python train.py --num_hidden_layers=10 --hidden_size=896 --num_attention_heads=14 --num_key_value_heads=14 --head_dim=64 --intermediate_size=2688 --vocab_size=32000 --hidden_act="reglu" --norm="layernorm" --norm_place="pre" --norm_eps=1e-05 --positions="alibi" --qk_norm=false --attn_scale=0.125 --bias="all" --tie_word_embeddings=true --parallel_block=false --init="normal" --init_std_qkv=0.0216 --init_std_o=0.00483 --init_std_up=0.0216 --init_std_down=0.00483 --optimizer="muon_variant" --learning_rate=0.0141 --lr_mult_o=2.0 --lr_mult_down=1.5 --beta1=0.9 --lr_head=0.00341 --max_grad_norm=0.5 --warmup_steps=200 --schedule="wsd" --decay_fraction=1.0 --decay_shape="sqrt" --final_lr_fraction=0.1 --batch_tokens=262144 --max_seq_len=1024 --doc_mask=true --train_tokens=1064000000 --max_steps=4059 --dataset="wikipedia_en"
MLP neurons of a small language model. Each row is named by its layer, matrix (gate and up: input weights) and neuron, and shows model dimensions 400-495. Each number is 50 + 10 x the weight over its row's rms, rounded and kept within 0 to 99. A neuron's up and down rows have the sign that makes its largest values positive.
After each neuron's rows, "fires on" lists the tokens most often at its 100 highest values on Wikipedia text that the model never trained on. A number after a token or word is its count.

L2.gate2008:51 38 49 65 60 46 42 25 70 56 61 62 34 73 41 54 57 44 41 58 52 57 39 51 52 64 66 54 53 45 61 44 47 61 71 51 45 40 45 43 51 37 48 44 45 48 65 63 54 43 48 54 39 62 51 55 46 42 48 49 46 36 40 54 57 51 62 48 56 41 45 49 35 52 41 39 38 59 61 35 58 68 50 46 47 45 47 61 54 54 53 55 59 43 60 42
L2.up2008:61 49 70 56 47 53 60 50 39 53 44 47 61 54 49 60 66 50 71 56 32 45 47 65 46 50 56 59 63 52 54 54 40 49 54 49 52 45 25 48 44 52 44 42 40 52 63 62 57 62 50 45 49 70 59 54 59 39 61 82 52 34 53 52 57 50 42 42 53 36 60 48 40 56 41 50 58 55 48 35 76 30 43 50 50 48 46 34 56 45 54 59 57 64 44 51
fires on: " |" 26, " in" 18, " for" 6, " to" 4

L2.gate1959:55 43 34 37 37 60 60 67 45 57 38 54 52 52 32 63 33 50 44 72 39 41 40 47 51 67 56 29 47 62 47 38 52 66 54 46 58 50 28 51 56 32 43 37 58 33 56 53 51 66 50 54 54 57 45 52 54 50 68 47 27 63 58 67 32 50 35 48 51 40 43 35 45 42 65 36 31 37 59 57 52 50 35 60 44 67 46 65 56 68 35 45 35 62 41 61
L2.up1959:59 55 51 40 52 55 58 48 40 34 51 60 58 66 39 47 52 44 44 43 53 56 42 47 48 69 52 39 54 37 51 51 65 41 24 44 42 52 61 41 42 45 58 49 61 55 46 47 48 52 50 23 61 51 40 64 46 53 49 51 54 69 33 43 50 58 39 57 54 46 52 37 47 50 55 66 43 58 59 41 51 67 42 46 45 52 44 47 68 43 62 54 49 48 60 47
fires on: ")" 63, " as" 19, " called" 8

L2.gate901:37 44 61 45 49 56 28 38 48 56 56 51 49 49 58 36 45 51 57 35 59 42 48 56 58 60 47 44 57 38 48 61 24 38 58 57 67 54 44 48 56 54 47 53 53 68 33 41 53 60 50 39 44 74 48 52 24 36 57 70 43 43 39 53 53 46 62 38 52 55 67 54 52 42 63 41 53 52 55 36 64 27 55 49 50 48 38 50 59 33 46 49 39 38 47 48
L2.up901:40 37 49 46 65 54 29 33 50 47 73 49 60 55 70 34 46 50 51 43 32 56 38 57 34 51 46 54 58 40 58 55 38 56 56 42 60 74 42 43 59 56 22 46 55 78 30 49 49 42 70 55 32 58 45 49 47 39 52 52 54 60 46 53 52 43 68 48 47 71 51 50 49 34 41 49 41 54 39 41 54 60 53 55 43 56 63 45 60 58 55 56 49 55 56 39
fires on: " that" 61, " any" 10, " ordered" 5

L2.gate2505:46 32 55 43 21 24 57 43 41 54 48 58 61 54 63 55 24 75 57 42 61 63 49 42 59 52 48 50 63 69 42 54 52 61 45 43 52 43 60 48 51 53 52 39 62 50 47 40 42 44 58 52 38 57 41 50 64 48 45 47 52 38 46 47 45 69 49 53 47 65 62 39 38 55 56 51 39 41 39 50 30 45 30 52 61 35 48 64 44 56 54 62 63 45 57 48
L2.up2505:61 47 62 32 36 46 55 59 48 45 52 27 62 58 46 50 54 49 65 46 40 56 48 35 47 49 58 52 46 53 52 58 55 57 51 42 67 51 35 43 46 61 43 51 54 35 51 55 52 28 53 60 57 49 59 53 58 57 55 50 49 56 48 39 52 44 50 37 55 58 52 57 53 38 75 49 44 57 50 62 48 56 34 35 60 51 40 68 54 54 51 53 58 46 40 49
fires on: "a" 20, " would" 13, "e" 12, " which" 11, " a" 5, "which" 4

L2.gate2187:58 55 63 34 56 55 40 44 39 48 33 55 50 43 76 52 67 67 38 52 67 55 40 56 62 59 35 27 40 55 55 52 41 37 55 48 25 55 58 67 54 44 63 54 45 52 59 51 40 52 56 42 49 38 47 55 53 56 42 67 48 36 50 54 61 61 45 55 47 41 53 50 48 43 63 61 52 39 36 53 52 77 29 55 50 39 40 41 43 53 56 50 66 33 47 58
L2.up2187:46 43 43 58 22 61 48 55 35 47 36 44 35 68 48 65 65 70 55 57 40 51 41 57 51 48 53 26 50 60 43 48 46 46 52 63 61 52 49 51 40 56 53 43 47 57 43 39 43 40 46 39 63 38 53 50 60 59 32 52 54 45 54 56 62 52 56 38 45 42 34 52 48 44 24 75 58 47 44 50 64 58 61 48 71 48 43 51 62 62 38 44 40 46 65 55
fires on: "s" 17, " of" 14, "-" 9, "y" 7, "pe" 6, "b" 4

L2.gate2230:53 44 38 47 50 60 45 42 48 59 48 58 38 53 53 53 64 54 45 56 56 57 65 61 50 52 48 42 44 46 54 43 50 43 49 41 54 44 56 65 56 29 42 47 49 41 65 47 48 27 53 46 54 54 46 50 51 63 54 49 66 48 45 53 68 46 39 40 54 32 63 50 44 38 49 41 46 53 58 61 59 54 50 62 60 52 33 49 48 42 59 58 63 51 67 54
L2.up2230:65 43 25 65 49 56 39 55 53 55 49 47 61 49 53 54 52 49 60 62 62 61 71 43 42 64 68 68 42 56 55 40 48 57 58 48 40 58 63 42 47 39 69 59 61 43 48 51 46 28 63 48 33 42 59 42 42 44 45 59 67 55 45 40 49 27 40 25 52 35 50 66 50 57 31 52 33 59 36 66 49 69 58 37 44 42 35 56 56 58 57 39 62 49 59 36
fires on: "'" 24, "-" 21, " and" 14, "," 13, "(" 7

L2.gate1412:36 49 58 70 32 47 43 47 44 56 52 60 58 33 66 65 41 54 44 44 58 49 63 36 48 52 49 48 44 53 47 37 36 41 40 50 63 45 43 59 57 65 44 47 58 53 64 51 52 46 48 53 32 51 49 40 46 54 41 44 64 74 59 52 71 38 52 42 54 52 75 65 37 49 50 21 35 51 51 43 54 44 59 49 42 51 42 54 45 40 43 52 51 51 45 61
L2.up1412:40 59 55 62 65 66 44 51 48 54 43 40 59 47 71 45 57 57 67 53 57 65 63 57 36 49 48 44 47 54 40 59 62 63 38 48 51 52 49 59 67 56 33 56 50 47 51 30 48 42 54 48 49 36 63 58 51 43 45 56 66 55 70 57 39 52 64 45 63 50 59 54 63 56 47 37 39 49 60 39 55 64 69 60 43 37 25 47 45 48 47 47 60 52 54 44
fires on: " in" 27, " with" 14, "," 11, " (" 8, "-" 7, " on" 6

L2.gate604:40 41 57 48 47 43 41 59 47 55 62 55 37 63 30 48 59 47 40 61 56 53 45 39 61 58 45 49 61 58 49 53 68 34 54 45 61 47 57 48 57 59 44 39 55 49 36 45 46 47 66 47 46 63 43 58 51 48 68 58 49 50 54 37 38 67 42 57 53 55 25 44 44 53 44 55 44 40 34 41 44 53 43 49 41 50 44 46 38 64 52 47 50 34 47 51
L2.up604:38 51 46 52 75 50 70 60 44 42 46 66 67 44 58 47 47 54 41 43 55 57 49 40 61 54 42 47 48 37 55 55 45 48 37 46 63 57 46 57 59 34 51 42 42 53 48 48 67 46 43 55 58 40 49 56 57 58 51 44 44 60 63 50 47 52 43 42 53 64 49 40 52 45 67 43 49 65 63 43 33 46 36 49 64 46 45 43 61 55 75 56 63 45 54 47
fires on: " |" 40, " as" 14, " which" 5

L2.gate481:43 49 56 45 40 59 61 54 57 52 53 49 45 51 50 23 45 64 41 51 62 44 51 55 47 61 57 36 48 50 50 62 42 48 64 37 53 54 50 48 49 52 64 48 52 44 44 62 47 57 51 44 44 56 56 48 44 53 51 50 42 58 54 51 56 71 53 50 69 39 42 54 49 56 52 54 63 38 42 35 50 46 41 58 43 51 38 31 50 45 48 54 54 54 44 36
L2.up481:59 68 42 61 44 47 54 41 44 38 31 59 48 47 52 49 30 50 53 53 45 35 53 37 65 62 57 43 47 44 63 53 44 61 51 60 68 49 46 51 60 48 55 56 67 56 33 52 39 44 51 45 57 53 54 54 59 47 44 38 65 52 65 47 51 36 42 43 32 34 54 64 55 34 46 49 43 52 45 62 60 69 43 54 47 43 57 45 58 40 38 62 45 47 47 51
fires on: "s" 37, "bo" 9, "o" 8, " of" 6, " result" 5

L2.gate1557:48 48 62 52 24 36 43 47 57 32 63 57 45 46 44 61 43 53 42 64 46 47 57 54 66 47 63 29 46 51 43 64 40 50 45 61 49 43 49 50 65 58 51 64 34 47 43 62 36 49 63 70 56 53 25 60 66 54 57 36 47 47 53 45 35 30 68 64 60 52 38 40 30 50 33 39 40 66 34 36 72 56 51 56 35 63 51 66 29 46 61 63 43 57 45 59
L2.up1557:55 58 44 52 69 48 71 34 47 41 59 39 50 46 44 66 69 40 39 57 55 45 58 53 60 53 45 45 51 60 51 35 39 50 57 53 58 52 44 55 67 49 59 43 42 38 54 59 38 51 58 55 49 50 53 58 58 45 41 23 52 59 54 61 43 49 49 43 51 53 65 42 63 44 60 45 41 49 29 52 63 45 34 47 64 61 31 78 42 75 49 44 39 63 58 37
fires on: " |" 35, " Ref" 8, " Party" 6, " Rank" 5, " Year" 5, " Time" 5

L2.gate354:59 50 57 51 61 53 42 38 52 58 41 49 44 44 64 51 51 48 32 64 50 46 41 62 53 52 72 39 42 29 55 51 58 55 49 45 52 59 60 62 56 53 35 55 35 53 57 40 56 45 45 55 56 65 49 62 47 66 33 58 62 52 49 50 57 43 61 53 33 48 56 39 55 59 37 33 49 62 60 56 33 50 45 65 53 48 27 39 58 42 52 64 41 56 49 36
L2.up354:49 50 39 47 35 49 48 44 46 65 37 38 44 52 47 50 53 47 52 46 54 41 60 30 35 29 57 55 15 44 65 46 49 57 54 63 39 28 40 52 47 53 36 63 66 42 45 60 53 34 39 44 57 52 51 50 62 57 34 43 43 50 38 40 55 51 59 62 65 45 36 51 59 58 39 45 44 63 54 66 40 36 56 74 41 27 44 57 68 62 70 34 56 51 60 44
fires on: "," 46, " and" 16, "-" 7, " or" 5, "ly" 4

L2.gate956:42 49 48 28 38 60 35 57 61 61 38 43 52 26 26 61 53 57 54 53 57 56 42 55 43 61 43 54 38 31 60 55 75 49 64 46 49 37 50 48 70 38 40 67 42 51 55 67 44 24 39 40 34 52 40 40 43 60 44 49 57 57 34 38 63 45 49 28 54 27 57 64 43 51 31 70 48 77 64 36 47 46 49 59 60 58 37 52 74 55 43 55 50 60 52 40
L2.up956:48 36 40 58 38 41 49 42 56 56 52 50 54 47 43 47 51 39 35 53 67 39 65 45 20 36 28 49 44 49 55 54 55 56 61 58 60 30 63 40 35 50 34 45 41 40 45 65 72 35 37 58 52 46 39 50 61 61 38 55 63 59 61 53 54 58 47 44 58 52 53 58 57 47 38 53 49 50 50 65 48 46 43 66 59 49 43 54 39 50 51 45 45 38 48 46
fires on: " and" 44, "/" 15, "," 15, " or" 11, "." 6, " &" 4

L2.gate1288:51 50 64 61 57 64 52 41 66 48 60 66 58 43 63 50 66 58 44 50 63 63 52 58 38 48 36 43 45 52 67 39 51 47 53 42 28 34 54 40 53 56 59 59 59 68 45 40 64 42 47 67 50 35 46 58 51 41 43 66 61 46 47 51 50 53 32 46 32 37 55 45 47 51 34 43 53 65 44 69 51 50 55 37 51 64 57 52 34 46 59 43 45 63 55 40
L2.up1288:38 57 33 47 44 68 45 68 58 52 46 25 59 77 48 60 53 47 72 51 45 40 49 42 37 42 40 44 55 50 50 46 46 68 40 55 52 40 59 39 30 53 44 49 48 47 40 49 39 37 47 53 42 41 35 48 74 52 51 62 50 53 55 46 55 54 58 42 32 54 61 46 40 31 33 49 50 59 66 49 35 48 53 48 48 47 60 59 50 36 57 50 69 61 42 54
fires on: "'" 25, " of" 17, "s" 16, " to" 7, " who" 7, " that" 7

L2.gate2087:69 41 75 53 25 67 59 54 52 63 47 59 63 56 45 49 44 55 41 63 48 40 41 63 24 46 55 49 53 64 42 62 52 56 48 37 68 54 61 43 53 43 62 64 58 46 42 62 46 50 52 56 45 54 66 54 47 44 47 52 66 41 57 28 40 52 54 79 56 54 45 55 48 57 46 58 37 40 57 38 43 48 44 58 45 60 43 63 53 58 39 51 52 39 54 58
L2.up2087:53 31 70 46 49 58 63 68 59 42 39 52 54 48 70 48 46 44 42 53 40 29 30 38 62 72 55 41 49 68 55 53 47 44 55 65 51 47 34 57 40 32 66 50 68 54 57 56 56 42 54 43 58 56 44 48 44 54 49 61 59 64 45 31 34 43 53 55 62 54 50 64 20 51 54 51 47 57 57 53 48 46 65 43 66 63 56 45 41 49 59 44 60 27 49 62
fires on: "," 63, " which" 13, " that" 6

L2.gate647:41 45 38 37 70 60 49 55 50 46 50 40 49 59 41 50 60 55 54 61 63 32 47 50 57 41 54 45 35 62 50 46 58 47 55 29 47 45 53 41 41 71 56 50 48 40 69 49 49 55 47 60 36 57 43 58 43 49 56 42 62 54 46 36 48 71 49 54 66 37 49 30 49 53 67 42 51 45 47 39 44 69 39 56 55 59 52 40 40 54 48 54 27 36 35 38
L2.up647:55 44 59 44 57 42 51 52 46 57 70 45 72 29 51 55 35 39 58 59 50 30 42 44 66 68 58 55 30 35 36 33 48 44 31 45 34 37 43 51 49 43 78 46 62 50 63 37 54 54 52 50 51 54 57 59 49 43 37 60 37 58 63 34 50 61 77 40 41 45 48 41 36 45 49 51 45 38 44 39 58 55 56 44 60 65 49 40 48 57 60 46 45 55 54 46
fires on: " |" 43, "\n" 24, "|" 12, "==" 8